From a checkpoint of a small transformer trained on Wikipedia: LayerNorm before each block.
MLP neurons of a small language model. Each row is named by its layer, matrix (down: output weights) and neuron, and shows model dimensions 48-143. Each number is 500 + 40 x the weight over its row's rms, rounded and kept within 0 to 999. Numbers have three digits each.
A block is one neuron, or neurons of one layer that tend to fire together. After each block is what it responds to, as a language model described it from the Wikipedia text at the highest values.

L6.down17:496511509592493573481480520478519522507453487545540643507579555507461601543575469498527471532460416487520489476470515520469557477423413622531516552480508498492465506520487454536444476494522528528486408481513480554448518444452386422468516456507569540482471505484461570497515578404436492498
L6.down160:525516431555498569505540485500552379479544514487459527499413509479508512534467482500471501504414429529531483433554511488509457478472490532495443528509517526431490451478575521493455470521517531465507514428557517527524480403494491492480523466524567459537558493478534513486500500520541591481
L6.down163:498464452495487491465516430555523445511466482469472436494485499457509503482464567531560473473560528527512477543493510517467434478421486555522498523503530434553457500456535486531477544435526592600475514456481556484543489509525489528475510402555457524500450440507466465528517574449542515546
L6.down243:471461450499502556565466457482498502533472545512482444530488418494512492474469442561554516479498589429470468490528534451475493469526496493530504501456491553520425511598404462462512427506451483449524509542487551451508468531474495521521480463617511488541496546481541560474526465518418471493
L6.down245:531470503435547558510405492477560536542521527452541510412553550559463493482432543568470465463500508525444496563522496473474434499490496474407543537465500500469531524450512501454534530468512524508521507494550466519523565484527500554538427412455541478485487501425451588508527572460450493503
L6.down465:555448461532513575518460518477485481514506476514527522512512518418537457551551440493512511442492557460482434538522548575463545486563504462512520538515480467486523522543459484495522473489512497433526429521595472476531469523443494472573476517454486467525499458518487495455513552487561453563
L6.down506:522518431474512481507526576489519473500509610517510487527453505452476513480510461547526496531487571496414498473471472522539483511477505513488523531596505504527541559507513536481525593558489494427573461486519542509550565532487458497471599532437486515515531428490530460443459455551540502500
L6.down908:461529422532493578573512448477486499487488537495518504530498526528504467490528495485471508526450513526520465526514533479458479504565470556496445527448506488467503484477478515515493488474496452407432518503507515463509446522495506491519452490464495407536565511570473466505475489501437573456
L6.down1086:501562514537496546459506534553529440532450515627487548516510504539507521565534484517498454510505524486516538476459460534472465458459512545540464567500448445421518509520537498520432561497516510539560446487494484583399556525451429507504519466607560453491448565476532510538538512418506552507
L6.down1129:521549473546528601456486482449560547537502511543495509550565488452501545536473553559403485492533502553505531551481498507474495527510504509574490545460417456453459535523429479528515514555510468500568409514436496571430530461422471556470483519560458493464511536518496493432505506482486570505
L6.down1322:525438455534444507489550535541460543585475490524515585531488521541473530512547507541439505511494511461526448537440543527506466486505462479438458481486503531539463447495508598538498489485502519431470488458529507499539527450449479519499514458535476512521540490513552509462477534468529483481
L6.down1585:533514512416475423514507501486452577545505462455467528445452441514428547488544484460555553499484438458578538565416497534515508518421494518497468466469588495419549526489487460443495581521522511464491502492508575476499555502590508526436488486522530430476502488542503493476510528443497535472
L6.down1639:485501423420489440431491507495506479539520515503561513572496504438485532482503515454480514471536512499432463494474498510497439521491568474504509571460450542515466549416526569513503501496452478479487459493454497530494482519450514503477420495533466536521476488513610459490528514503533566486
L6.down1959:478523496523577507455433536449498447493539571504519544527524577560426573534491498530420499534478501526574496517503414558467528491568474509546470445529538486501484436589525457574481537470521472474473491461483442565535507501449539527496489536438427478493490482451488529473519570536480582459
L6.down1991:475475515525476570483439529535510495550536467531503556446458534461559523493458466502563431553529465497436531564470525571476525551503488454542531465470454456461510453531488490440397484551543489525473485484496461512526443454483485544450453526506517545502578527519519478546529440541517445450
L6.down2530:466547543591507606439452475530517457504509510570458569493557511517462556559489487576464525482496442508518517491539449522466542481491518615488509575482466462460479473508511477547518527543540518498491410509521473583510518455408401496473517468563531523421510555446494545532495506472528551469
Responds to: Word pieces in the middle of uncommon proper names, usually right after a capital initial, such as G-ome-z, N-ec-det, Lok-omot-iv.

L3.down1975:485526535495536546476506520531479509510498531530480507540511500558461517499484482481502538440521533527500488494504483541494520431548461427479510555498532417473602472457455502520537482431506401492468446432595452517409507474493556510470562500504509468498527478506544451559483528490431504455
Responds to: Inner word-piece tokens completing proper names of sports clubs, places and people, often in results tables, e.g. Pite(ști), Bos-ch, Hart-le-pool, Stoke City.

L6.down3:500573467552470429468457565534484533463517533506492509468515519474466518512530503589553514488526455387437484598424468442535505491450415473528545505524499551469499477471460514518545540522534421537531484526442512490477529507477446576476479505485525573518513479476467527528606402496512482482
L6.down134:553512451459480581485431494501540403508510538507477478581484488539517520528456447548539508496455545485527502561539518551531473490512511521522514420527480463538588489489457463494490472419567537462557508540480484542562426510541537472507528464498495560477551448517496478485537566526572483495
L6.down151:462489542376468519448488564472499500499518508484528488522479544530508460510470418494502472476571493545518527491514523491446545502452451424579518482434486539554501527521459529536482565563483506569547469529508579542474460550557544539517521565486519534454463509533500481440528525556516484427
L6.down447:520519554440461490520551506547526541563576524446426565485479520466545534476447516486532512510435494434491535462606527537555527394500489534461534501445470451491517471385456452410485519447511485476460493500533448419484480577502500478522530494499487505547593495510497473470502430531534471532
L6.down612:464531549553520569489478461509582567471492510471493488434490510483556500553461525415513502532557520512391516491515507485492532470465554549473514445420522451486564570531489446435604570448456457484488508509513445504510468471519539510549475505481481535476536525526489478557496507406485492496
L6.down828:517474588524492567521460500521541491448525507486492441539555510550558483527452495513552573528444497485501464419487481498541524461507505537440574505484571542474549518396489454571467545512453488425437483568485508495456440494487508503475482471418496487459619538507509488498461450523537463532
L6.down1077:469521517509482543497541457515543455513545538454500518542473473479511535565476483461480436471468496500467560528546528481554596486523538500526486547523456473546452476556477514504464505531538453495517488522504484438476517496457542498458484518480550525502399529482608565553487510490517552508
L6.down1180:524467524491468478483445498466408434510540485559485567439436464578496481466421503597548524472488493410546465488499563471468476477509451471529560481479510438535481511500502559436533470535467500578515489537431450524498501456458495489553485517485435499517591473452533496521571487477547512559
L6.down1371:524466580482428520451507479547530467522511431594499424538569500516471548463425500578476531519433478463485494515535510540483485533499527465501559468468464406545483487540425567517510510555505504533478525440550522589463430512562530513503522560526482474542523501527531441476517537498514543573
L6.down1640:497485551479485508489489502446526535519564525451454557519557516433528437496395428522545547503587545554524460557491567474451408481531503481473483392425507502507557503552400489474496524483462482483428422501491464504490420583477520506487480515503461580457507484442489481468575503538459536460
L6.down1645:490465480501508478435494519523463479567481487445500532518503495523423544448414505456526506509523567477504522533579428508543459486450477446464490537526532473462514486420467549466489462485446406478439552412504517456499480592499485456429513456477446544488582510524487451532455491424506532481
L6.down2026:554539517558536492423501567503523464483532585455492531428497518499544504503527528456450491502450444560540518449404452536462505483472573470574414490439485498535516486492500520494514501507473560508576444505522518501435413556488577477497434527503457520513523557499449491519451478456509489573
L6.down2036:469548517477440520457493462602500509501504496454452562516484553513481565540467479532452515434456554457556423542573540452566468518504528495552591455560451531499541486391536544470452539494481511468520443481557443496460468509512457471568490487457437535475577528480450430517468591515537427511
L6.down2202:487560445519484486477435475518507446507585528497466439472469584511525513576539437548536491480467540453453530487530516492459479560465473515546509541485470502514509536522561551537482549446477454487519420532438503541449449436496446478504474545500513452415572401552484506549535512489511459487
L6.down2393:493505542472467543483381478474546476465482542462519469469485481530585511568490451498599484514551498462458520460518568467438489525457475558459475493478498461490512491455548516455521467487426566465496547490492429470487428528487500502494484403496456466515536457508485520529468536530508537548
L6.down2430:490454537550530508503560451573543528500481575512480560438449485559514525466494495546468508536502573533464484531515499505521451478491456422519478521470469453564458483461583493501481538466467498495565428466532518546445525534476519557527456474525523506554588524434563491482441546425547479467
Responds to: The word right after was/is/became or a past participle, mostly and/or, the, most, also, or mid-word pieces like rem-in-iscent.

L6.down374:542519513536465407474531498501516569563474516477483487542470558500474535522515465512385439491428466531522505474516489533504470507423480458475494541487503502529489437482438518511510485462416532523482507495529450532477510516515487522542478516517625451562592551587518490542535481475525376547
L6.down401:498452454464397428482526516512490441552540513594500507477466525487515466440528436511511520544472476486521534548568423578575531603472556462502500484489471488529536474501551498461501533516472537515556492521527508547491431503550566486525501605470578463480553535466571470478501428555553426501
L6.down421:541506478495509559468532528520563527527445439507500510505505506501541508507480495461540499542552514460396521605471514439471489533480554488422512455537519470553506492497538541455557500461548439518512455476478497412450559478540488538458480573470495497415565468424558524496498501494559506461
L6.down443:528567508425479502523477540466525490453516483567500502503535524498478537487529511496419525497482535527598464511492459480467537510510583469522541501432445441483487481505458500517575534535540482449498469525495562446447549446452561506584475522447459574418489502493544483469456473591462487467
L6.down510:495546529422482487536557545466518557524510442608514508462418547520538479472471591513558519551522495491494460543461508501525491444544528509538466580499494477436543560538527519502504541499480462476471506540450531407524512541537509563571493493534472497457459487467472507447517511452471555445
L6.down693:527526488551458569516546524536533432437507502489517467447462533492422494576473525444532522544490489504474542561524483526451524466461463526524466491522524496518519496502588434514440497529414481525468472464496462524500436470518479509480506516475566492537498537500513500435492485535542521529
L6.down792:483474554500545488421503525478525488507494485523584509547565483536464561445478543446476490471506472514516500521456537541526503540561568444498510598451501439430493494522554478501498533545530485469498559481519508511533479423546450479519531496445465483432398571591498522493511492525461501516
L6.down797:523545464580557405477535570515527420499474451501585512555482490569465513516523482462472480508509542477467466533470486524482556476447473501518461462495502508506440497544550436567431470513505508456468486483539527503494477487536492466533487575524534495521431552558459453470574550456460441537
L6.down1192:496493500506515523506482482530513453493528533493500516476462529538511510538388440526511488502410499476521481523530447519498494466485467524532485452507532495503481489483509476470441476521567491474513447540564477506565478512539472513440497452535482456445578424568469506454436495496493505433
L6.down1302:566516407484499527483531510510535480532476591529545538500574568474361476535471505516450556568456542558586479464450432513494474581435471479523512573537450537434423551541535558536539496541520513488494466487557542431526528499443476512456487512424515543435509482498436477531547523445526432555
L6.down1331:491530467506553507531511540586500587478481523496476537516473462497424485471499475434507482451493491531483411557434569458422515449518501422488508522466448496448461529547486531553552503483497516513528524473508494584498462556544580456467496468484467371536452504493545535544511585489487406530
L6.down1691:497453498503479560526510408522492479546522579537483451482420546534462473457503448436519499455523544531510547489470513505428478470430537528455528520459480553487471544571459466486444542535474519514548547506435486461454510525549486451496478512545518419500568481499497467534552511424503604498
L6.down1780:527455494468419450534531488578464518459450480541515456444525485525484549478507484424504541542514469513457550438417456546556469464444542533554491556488575472540503545479556468502468510516481499575554513553444501488537532486531498546460458546487495448504489497504506492457445451543489569443
L6.down1989:487437528516453473545456485496468514489517523551540462451553500574450513438492477468487452501430494496505557466424448509512586474506534483524522499529524501477524492465497554529549471507472504434538453533460526499513470501437441478494491501497501529512553550557448465446464504416487619461
L6.down2390:498508489536476469478553448529611465463510504432454573513510472566508447523461491572523505570514538459466473567509559482429530520496418437516512503539551444595507514513508540522526548464509494488528468472519523534527446462460455533478490477553510475499533524451460527478426462487496461482
L6.down2574:423560584496445483516562483438479577442462525484472509450493452397543495501500526547458542558540460475521556495441490504593525519537498471564503508457509551508546558502478524469493508561550563514479494510535504458560567461465476447494515424497534513479397425596548521508549505557497547510
Responds to: Closing == or === markers that end Wikipedia section headings such as "==See also==" and "=== Elections ===", plus newlines ending short header lines and table separator rows.

L6.down727:457516552536500496464519473488473462507528463535457591540580497467460459557526565504456531471515429487488536487486508517502486448554550532449471500492484502429509422482532478545554463449540492566513481456535477488479487507439450515485501488505601508461412455494513561547441509497460416466
L6.down887:403518516432457525476531514555478502465472575523586478530541451490462519407461535386460487510460483549556539525480469514496501557518598533566456524513549514482561438504481510563504520491458463485537466521506509505492467554437570503446553499534494492563503525399475538441500555567478497446
L6.down922:449553424496503546531527476493600527487509531506529485547498564507484553460511490520445469504457486423528556496511496453550542565566581518528469536528539473485441531490521468529541500507415539463485519514468490425484483490461561469507480517455498585469488582521483437478531470475440474554
L6.down926:436481486460524518568504463544494484476526568475570481480433600535455505476484484500528482466518452436460510422510487451507509489521449559439528526571485465434499498431484461523520508558537415438499602500521519488486551531521565522488504549473488471483550439536487485513475510494452537406
L6.down1060:481507495471510555496498497407471511478504538506532466476466552571474496504474481466508537431533504421545504471528495492492526470502445474548501500544571532453512493528528492521593480483529426457481508411528499558504373487462489474506463442540547489495517515515463472543468485484431452446
L6.down1100:467425540480536485516435455460436506527525485551445566434517572503492493479452537449527476534535458518553518470566570545556517501457484479384442521541553491497514453466529472471502551434469552491504456459525507455434510521537459498554482500521460524467542458497450473580462517548490491443
L6.down1143:524489498479497454565571438485517540483529515528545536479487546569494449446510516485562489412545483542508570492447508463567498456515454531495493527534490472468488517455466464524527573511508470444504485488436529471510535513450528502500467532499537528571435493541562548526413544550477490448
L6.down1390:406519479479499479442526463521540533487498493417520468534472490489480481468513467351490552495494532518456478527506472541510518535583496545507397468493530516553487538554468493524479466535511562463450494543475458573492498513551486536478509511496516400474500498577443489534416520486571520453
L6.down1669:403473487577536491492516535512526549446536511586450550498509509473517423471521479505522429539485571522517438503525455534489461451445452471498557512553517502544454424526518511575474513487505435514528513498514502503508469542471485549473480478439516454508565497518521507470428523544462545477
L6.down1817:488450515562515493547493523507501487491483501586571612498451436551487498503507582447494542503444475497528584509378510484479553542455508477499468518550513493526413506505541532531535542552534490487600537488533529449517453527522546540458569552529498497508443420446458508541518473578468529497
L6.down1846:509488526491519462496476434533512503450514464522484493478483565500506576500532494518432478515538447457451483515530485537452531511499507554453504450460493459485491511489498473554499468491536577535489576502499524549471546415528493445545470466488537419463443554501552491489504474469555460530
L6.down1849:468502518581549491509505495495484510489469500490555527506468477488581546471528509444474547550547437516518534515490502554436451507525586522566453532511548512441497479515552585506481532521568447480519434515505450521557468500425524571453531402537418466556497490463487488497507565534503568448
L6.down1948:444530496478507477501555557540471478493519490481547467500533499541473438561526466470470492514559517516464402475558450480509515440565513475448548493515535439476487476539473485532526454489468534472481524510423410490468544509519404485537504531531496517557556503513531477436415495493591399487
L6.down2363:557491501520490484554495437512516491524432476528497514487504480522530510485602481512548567541495506555493507529467530534519458523502549527450431428482535441488491482514543490490549501501517493492473506543467537502482549458543543523507589435548527479440470539503496554563558466478443469431
L6.down2431:493588519564477485533516454532477589504507546514520476505489479559479471504503501544489454450489517560460565452486456511565486452568459525512507464513462497433461470490478480619532563461507446446456501461468478538438556465488506454510555536464466500457504438442526487476422456480436388485
L6.down2531:554483610530463556513453584476513450508483487496489507493498524473437538449472487511477474480573536526510510527541528497487472487492436424466449442492493543578485537417460559528484484528471527504497536505536499525539455555514435501472461491469485547552524450557439500498473521514554546510
Responds to: Word tokens in the middle of quoted song or work titles, mostly verbs after pronouns or "Don't", e.g. "I Don't Like Love", "You'll Love It", "Get It Right".

L3.down1634:527529466532494479429524486469545551522574491497431424484526480567482446427494519585513517496504547464512457560455475551562538455496501397531462468487523479546477526447504472480527458481493429523528452542433437506518496487511487498509520522432408455486579533511492466471475422459529385494
Responds to: The closing == or === marks that end a Wikipedia section heading, as in ==History==, == Background ==, ===Warped Tour 2012===.

L6.down203:507467527408471467554554486497517429532471466544472521429417532480539483508539462546506498453495525548450491489492485525555529455498520507496481543462512453431533540521492574525445466498497410512518505524477440527512525468487541547442503614495533502502541501527531604499479485529574539517
L6.down455:548457598416545450499476531494507504447512530519478582545532444461462465521456446508580514506469478507556525589449517531460492545471530469436448552546585490482441522512592467505527541542528463518487538472542383522453486531510506501530449544492536525545559534405432560522503467463512508511
L6.down644:483533475488525451526490454453524510552501502475456484511527475469527482493424501525466573549428434473512522501492490518536510524538490523473515484530536532521514472462485490467513452500473544535489510450518453452571507565451523546503523505530485520485556620563521493480521444525459538482
L6.down1119:501442446504467484468510499520552509453519428493452576525505501503517496591488433557497434486507487484438496482464549420533494502418544479472456505514530510539472519449530421483427510484476468547576507490508449403550502468500501478487448486512572535475553456537545571488498498486532428476
L6.down1144:440561505478436473529511523458485560507489511531553497519574470590482424562493426522517521534503511492524501551508498496456491512527504433486548441556549489474438485519470518521527470545502482451508540503479559531519493479578537450525496481603467516492513561558374549564485555496579501518
L6.down1225:500527541431442461476530540561461514532523533459481536513509492450494539531525560406503586429507537516504484481491421462474507507525504493518533559472480487568468542444452537488509520491528428459525477488545501431539478525529467518507501519448557532490516504510524509476463483530502531482
L6.down1348:556433565529523456515413487520475469478548479470511571492515493554500409466495506540460550500474502503476533435494498485501501451501508452506538535449503455485558514507504507507460483554514517479532402524480450505536561524524499511593534544547532518508509500483522576479570490438443558454
L6.down1718:577487500493530536475496522550484492424443486535469553514491508530482465526470500514504583459513504526508496559586531496446481483483520435530506471476542469465473527538545602566474510509514507515536518490522476455505522488526487449544562565566493581537515541468514561484558485426479558493
L6.down1769:519480438428416560503463542482473457424464545502494517506493499529532508491499568426483469547384480548511453522478512501571570472431510443505503498522566488474518533467519557533453539455410521501502510499527509607490528521496451511522530583539414534533532539478512495494406487489559410462
L6.down1790:489574487497516475508553471508454499443512517497460525494547463489530468516485531482463516492501476538459530532547527475484482496557561500473530468487472480523559514522496515532430494464475450487535434463443515467410463538502504512538554531540495455545539558518496553466519532489462602469
L6.down1997:474473521481484525529469468485495526441490496544461489501495527470495489537494507472506567480526514481450521488426424582484499439431575488569555474474456478476495561488472478511496449477510455563538469509489461445551525454522499526481478485532519497500555506515537547455462530534487518469
L6.down2086:525448553489553551480465494492472567495456498468582515518541508458545472551455516517490557485461436495498502559510541524473506535441505470588537440528509514571459489535580482497539460578505530550595459458572511506508459512461468502510498564477508526475533469540543574494562461509445572456
L6.down2228:480482489516487417533501498569485472503593541500504505497474518504564493550488497500477540471535481501484481507536496503500477475459474422483495540507454512500430472485516409450460489511458454470538450465468422504468434515460563560557481514572494484525587566453537500499511581464576435455
L6.down2347:488530417497452520548446562521473533488455441579513477476519497526492446547443511457571460468374510412497501491507561546486519456531508455556498494476505474448510565508486526493441493571551499471466520531496467476490430490531513425565550479438399544445481512482475502493594416466543501481
L6.down2355:561438585519520401451517423469425559555547443536524539572497485465518502507601508466449581464544456431497508433523487482468544532463509427522512508570574455481471544531586479453477519530508507486494414540535454483498450501457474496489471469519505492514549562467563503490454524516534535486
L6.down2555:544527553467513433452520516598533474545450528498443530450451493453533474554547510431450529525539482473484485545484470564509467582509585456537492569470460421512454503552516560502476531469489467492504454453496442463491524535495469471501440443549490548471546535509470484515567515453525375514
Responds to: Pipe cell dividers and semicolons right after a number in sports or election stat tables and score lists, e.g. 2–0; 0–0 or | 3 | −2.

L5.down367:545501576565525559475505500470510580517424466456474463554518486585511503534515552533501527530468494519478491520500538473539528490530504501474514518480419555555460497507534584506532486570460523469468526476532508433444465555454498446516575466514494458541544473597541507567428467517541486554
L5.down1443:517470491521519475506499507538538546523479479538517561495492549515448527518484512513538505566407502471473475519408479519531525525507436516583549476465506493536499500433505426494566472587503569534488492455569475504410518521606531478524484444564582439461473524569500489576452516488479386488
L5.down2012:513492531496523480593506445403434491478440534482535567498513496499558486507480556488502456507525522480497506520462593487569580519579571496511523536533451518410523524516425501485556499504537464462568486468524455423506495469511506476471541489492521469491499446461565494513496440470459474493
L5.down2325:473539505526536465566563449528526438488600502494471502515504491496564478417448464586515464446498513547482513467499500490558464498519543528501473498555486410539441562587482527496482571520491425535434569498507520425478525519538511516502500423509452609527561541480463411453457520512539545490
Responds to: The word piece right after a word's first capital letter, mostly T, Y, S, Ch, in names of places, people and fonts, e.g. T-ok(yo), Y-ak(ima), T-ex(as).

L5.down244:474468469492534497448535513468539521551457511505475483501459471472502433449490494526492519513470539532504615403508572548514519468463454498493505420597541478544521490498491488496483475561515519409488433530510440453496405487553454523551483490485414499547539505551458496571463585514573586444
L5.down857:514478516599537478517552482497534450522521485527472412446526560577482532482503508486548506440491518464500547502512472457530525554489432501523465534512499458525462493420537492496501493415442527497543484573493484461537487592528495476526523473501433480553587504531504524470453490565456491454
L5.down1058:488510440430487460457552567448501478510512474535434433496522512467566543503457482511545511517460493571569545494494451456477487511526493487501461508488452456511555499520458445443516419463617495483483450456513494518545465464534572526520493514499477467541418568500519483487486513488538531516
L5.down1719:519515509498519486502485532456502571488508495539440443475498550503484474491519509480487459509448540455529465422480502488544568454506444503481496420553558474523452541471534514520494529477552499538506470568578486452488494469505490513490481470460463511561456538528472479533533517481490457516
Responds to: Opening word-piece of a multi-piece verb, usually after to, also, would or a subject, such as rel(axes), pred(ict), del(ivers), ret(races).

L3.down763:475530572522504507468466508506506513516539428537470473499549492529452487479513609500491461549526487472612571460534468484464523471522446473463451436501529469521541503546452461420466496477445503494507498525483494590481503446457516517523549520532427510458532528473464468519501466559492487529
Responds to: Adverbs and modifiers placed between a subject or auxiliary and the main verb or adjective, such as also, still, and strict-ly, plus closing quotation marks before "and".

L3.down1344:494485465453519443509471499462465461526519448489516430447474497500531511490522487545500506464553519470508512706510511554470463529481471407467511434490430469484473502500453480473487508533467502486525537449520538391493486507510502473472519517481472486521499487545477508543478525475511351492
Responds to: Line breaks that close a paragraph, list item or table row (often before a == heading), plus sentence-final periods and leading table pipes.

L5.down118:469566550562467455517604537597482590443532517428512415528479474428466465514538458425510472417527509424448577451476415455464524425437518523485452462539547490566501487537589463469493513494477452486483465592456483516530464520538462494489509525510542459545544438557526483553476592475616517529
L5.down362:520515510599466443464517545545503562444484488564569458502589559468536545505487527493527445408499510532514544520483485487512553532442537558572487454617452488466516458490446536511471493523514558476519553521502490466473488499551474525570503433514466534516342437535495612529470494555473385473
L5.down1296:455525519535475503564495455490512456545474553490481544488503467479499511480496514483521488480527437529536585479439554510559503472506460519493544465526485582399500491468489454536564508508505493458410518464501565458504499532494547476505549498534492462511513434564490524502471475566471418456
L5.down1787:469468558510548429538518509484445573565464580512478509528519513504507458465492517467544512468469421459516514457465447430549542468575434530472547485533543468460464434488550516542551522422551525423476495458461499531473470505493480486518565540435504519515458519602532523506402454558420487479
Responds to: Words inside or at the start of titles and proper names of works, bands and organizations, often function words such as The, In, Like, After.

L3.down2182:602511522475551540511431411477465450506451565458509528555491504474501543547511472483501496483502537544508461549405428513469446550510547411502474486474525483520502447492475512543482457391524454457473519510470519487528466464452557485557467465509553574555424499488501503461563508468512491525
Responds to: Cell separators and decimal points right after a digit in sports standings and climate tables (e.g. "1 |", "5.91"), plus match-result words in sports prose like against, at, home.

L5.down449:502449513496505483544552494476556425492534499464507452466453440529398495466512469559509529479469477480510496573493506454499454529446447549483481484432511467629417472508563466470497513562503490501546502495473531493571451437533444513496523492542474423499540500512566541509489538457539509491
L5.down1653:506451501533525494500483581580517486469473508476477491487479499506500559456494527491500554464514486406473416529474382505521489463453506564504526502502492433467535524540500476517514481522454516449555512539443528544471495518458448412517530505440555480519501485591547471381446471448475505488
L5.down2003:487528505521382520508511524520535501559445488460436567468489522523507506540522484606524466509436561500508514487577470524493561470466454545537465512480476473471463564500529524512495471524536468537488465413457531448481523484518462500526533510562498472471500593484446492504464549438576487530
L5.down2455:407550543461403497507502493489479377580507452505548496526522480497458510518511514497463476550466455498481526486509575521495557476510510516530507532489496563498479512391427467497429503551536455474481537516471536488479536508530489519494495506470423483431432498485500515524518478405558498534
Responds to: Closing equals signs (==, ===) that end wiki section headings such as Early life, History or Discography, plus line breaks after article titles.

L5.down1793:496519574490499514538436557505452547582449521494426513481535506529459412488491506538492523450478540488528528445445467460482479484483525502515613482505562453442454520577461513460514445504521505424516438498416498474593429546452439535402485551543524500468548458533465575392482482497515502526
L5.down1848:502460509437555497422417476447487512491503501511503523496419530532486503536514521525503541473569542481535539604497508490517445458395533526496589481554520509446438536531468526565460443500554542437489551454546503607459495553476413518507453471541523479500499555465472544453452540460512462476
L5.down1924:444524513485459489496518450491563431514499502505535544470475521495491559489541472518490493502478498465479487502565551508557526474454530485439517486509539540475494477523471448477507481465461469521514524448515463527487495513447521529523560472468462492482507541468461512521485572470476461452
L5.down2202:538492531518493446562567510549526460540559434481467467430519417509468557452544498527462478494507497500478582564541537590541541471448511448541480509459435468565505462523517470505479537547508556474496436455492543383537600527469507530541525594470514489479490412494415488479523496512535499613
Responds to: Pipe separators ending table cells in Wikipedia tables, e.g. after "%" in election results; also closing == of headings and decimal digits.

L6.down22:490539499489515547498570528536498531484522500489489465558499572488463465468506526468506478463492475487515515501474444404509515512517451556494476522508545509404500429572437519537601526589563461482475490563516467548484481459496557500476457550472509474507479427543432557518482503492551584509
L6.down74:425520493501523512511458480518556510458565574490525539458445495430509507500472413467546555481495552423405485499465491512506480493505501509436451628574479474494539462491499544553538538468503491498543493476525477500569505536497450480477524512527517540524567505410451525535432476475562519492
L6.down111:498441537499494521537501456464523514490488527505494551506511451585514454496450509471542503483385521522530570392503467560544474441509525539522497489544545526512526580535512469435447511451505473517408465531592486560537517445534458484585558515491463466531516480441491512465522517555498576479
L6.down119:475475509480560532458507525429487539493480460504455486477502521469454532441515530519572504481496500444446579586442527500483561485460506549489491491530494476437527437431516518535490496484484488448522427570525490559486466495541436506575463406518465481526539515519489490550434503536513549544
L6.down460:491538521449566514474537518472538532457501529460493515513461463416500434455454385398565464445559454543483481498495491445545440429526580450506517515513524529510545497565494451490494488545505482527515500525453447516518589512491462547564598558440467499518596505488520522547499487454503591495
L6.down549:472524477530430557542445508448532422546509485487502599457564523482483532472454461496497543529486457508457496482484543460565578473445587529541482555460536538500513520567496549486491454528579439486447463510455506516457533506535455498409556423557585478517458499507502487484480461581499571517
L6.down1103:527463515557559468492445485475517458460553514496525574384476550499567487450531447418478529506514499524520455505511507527499482479546507486509549579513444481586512482567566516516414480520517496514475440495522458454497449455494506497550520473475503521542574498423500424497482512428529676457
L6.down1343:442511468435444507468428484486558542401464535506505500466526459490521425475446471521582520481501448463459486472488493487462561532517503523508519461515564503446533502492487534538494504549501590461459495540549569521543488452463499486513509461545478519505554423498463523499401528559572554514
L6.down1597:484469519541443557527472519530492429506550441466468532492480523478569510521473442508488505556441574541549523290540452482497570480480496521520507506472559453525454461522476434552453511543449503589492533536567446524491495488496446452455612529543549484529534487498503498486517472471550615546
L6.down2150:558499550496491513560436478550502514482472539440533523488453541576580521524448468486503446483461534478479454420486472548520489503480443585513494478495574553473481479504594511480502497495473538491423517498481544549454497530514479513412520426536469503539466494505408526514481455478499564464
L6.down2193:506495481541519525469472578476545555472469519463495502526516554467434457564557467460505473512448482495506516482510485463480482510525586539478555539532536541520529491527527484467528431528491505480498539494474508555534495465465463543462485473461561489456538494497590491424474441544544652559
L6.down2235:515530538513476484543560483441499527502528534544526507473502498452490562500521567545504477485505512436545518385467506531534514534469516510552514483471574452523510433535493483492491462499563509468465409521452451512498511453569505491530554510506435512508551562539496482437510491617471553537
L6.down2252:531462493467526525455476456469561529461531472516547587468546449541483439533412456500476457480454521489501462536497439510515494536432519458526490419609455481508449516553528521553513496539508538557488486519493486449556532563503546502464494560499493478488570479463478539525482477482492579491
L6.down2508:503449534566469494551537490533509522493546508472551600527492459427516484480469528522468457519536485482457514482505499560530504518482465506549535514484572505573476469480433497539424527542519486458455490454481503473457545470521528518446523552468463508483548425481434462532472584527483617470
L6.down2561:462535521493539477486457535420498488465534548457525615505470471500526506529414455472402519477456474461470472488493527457472446514520564493544513476522562559564452562508496535513493502469517477482567478436516479555516539526476550497529513506548513505467558470438494517539550507425489531475
L6.down2629:493502492496530491538518528540489546450485447551505557499521516537546436501540515511470458490489514537462508419482474515505541520592481551478542511487534494489542434536562526512525503474493492551463513511541518554514520511513476486504590439496493514575558540538468555563538478534521546530
Responds to: Newlines closing list items or paragraphs and pipes opening table rows; also capital first letters of names after "de" or a first name, e.g. L(ucha), L.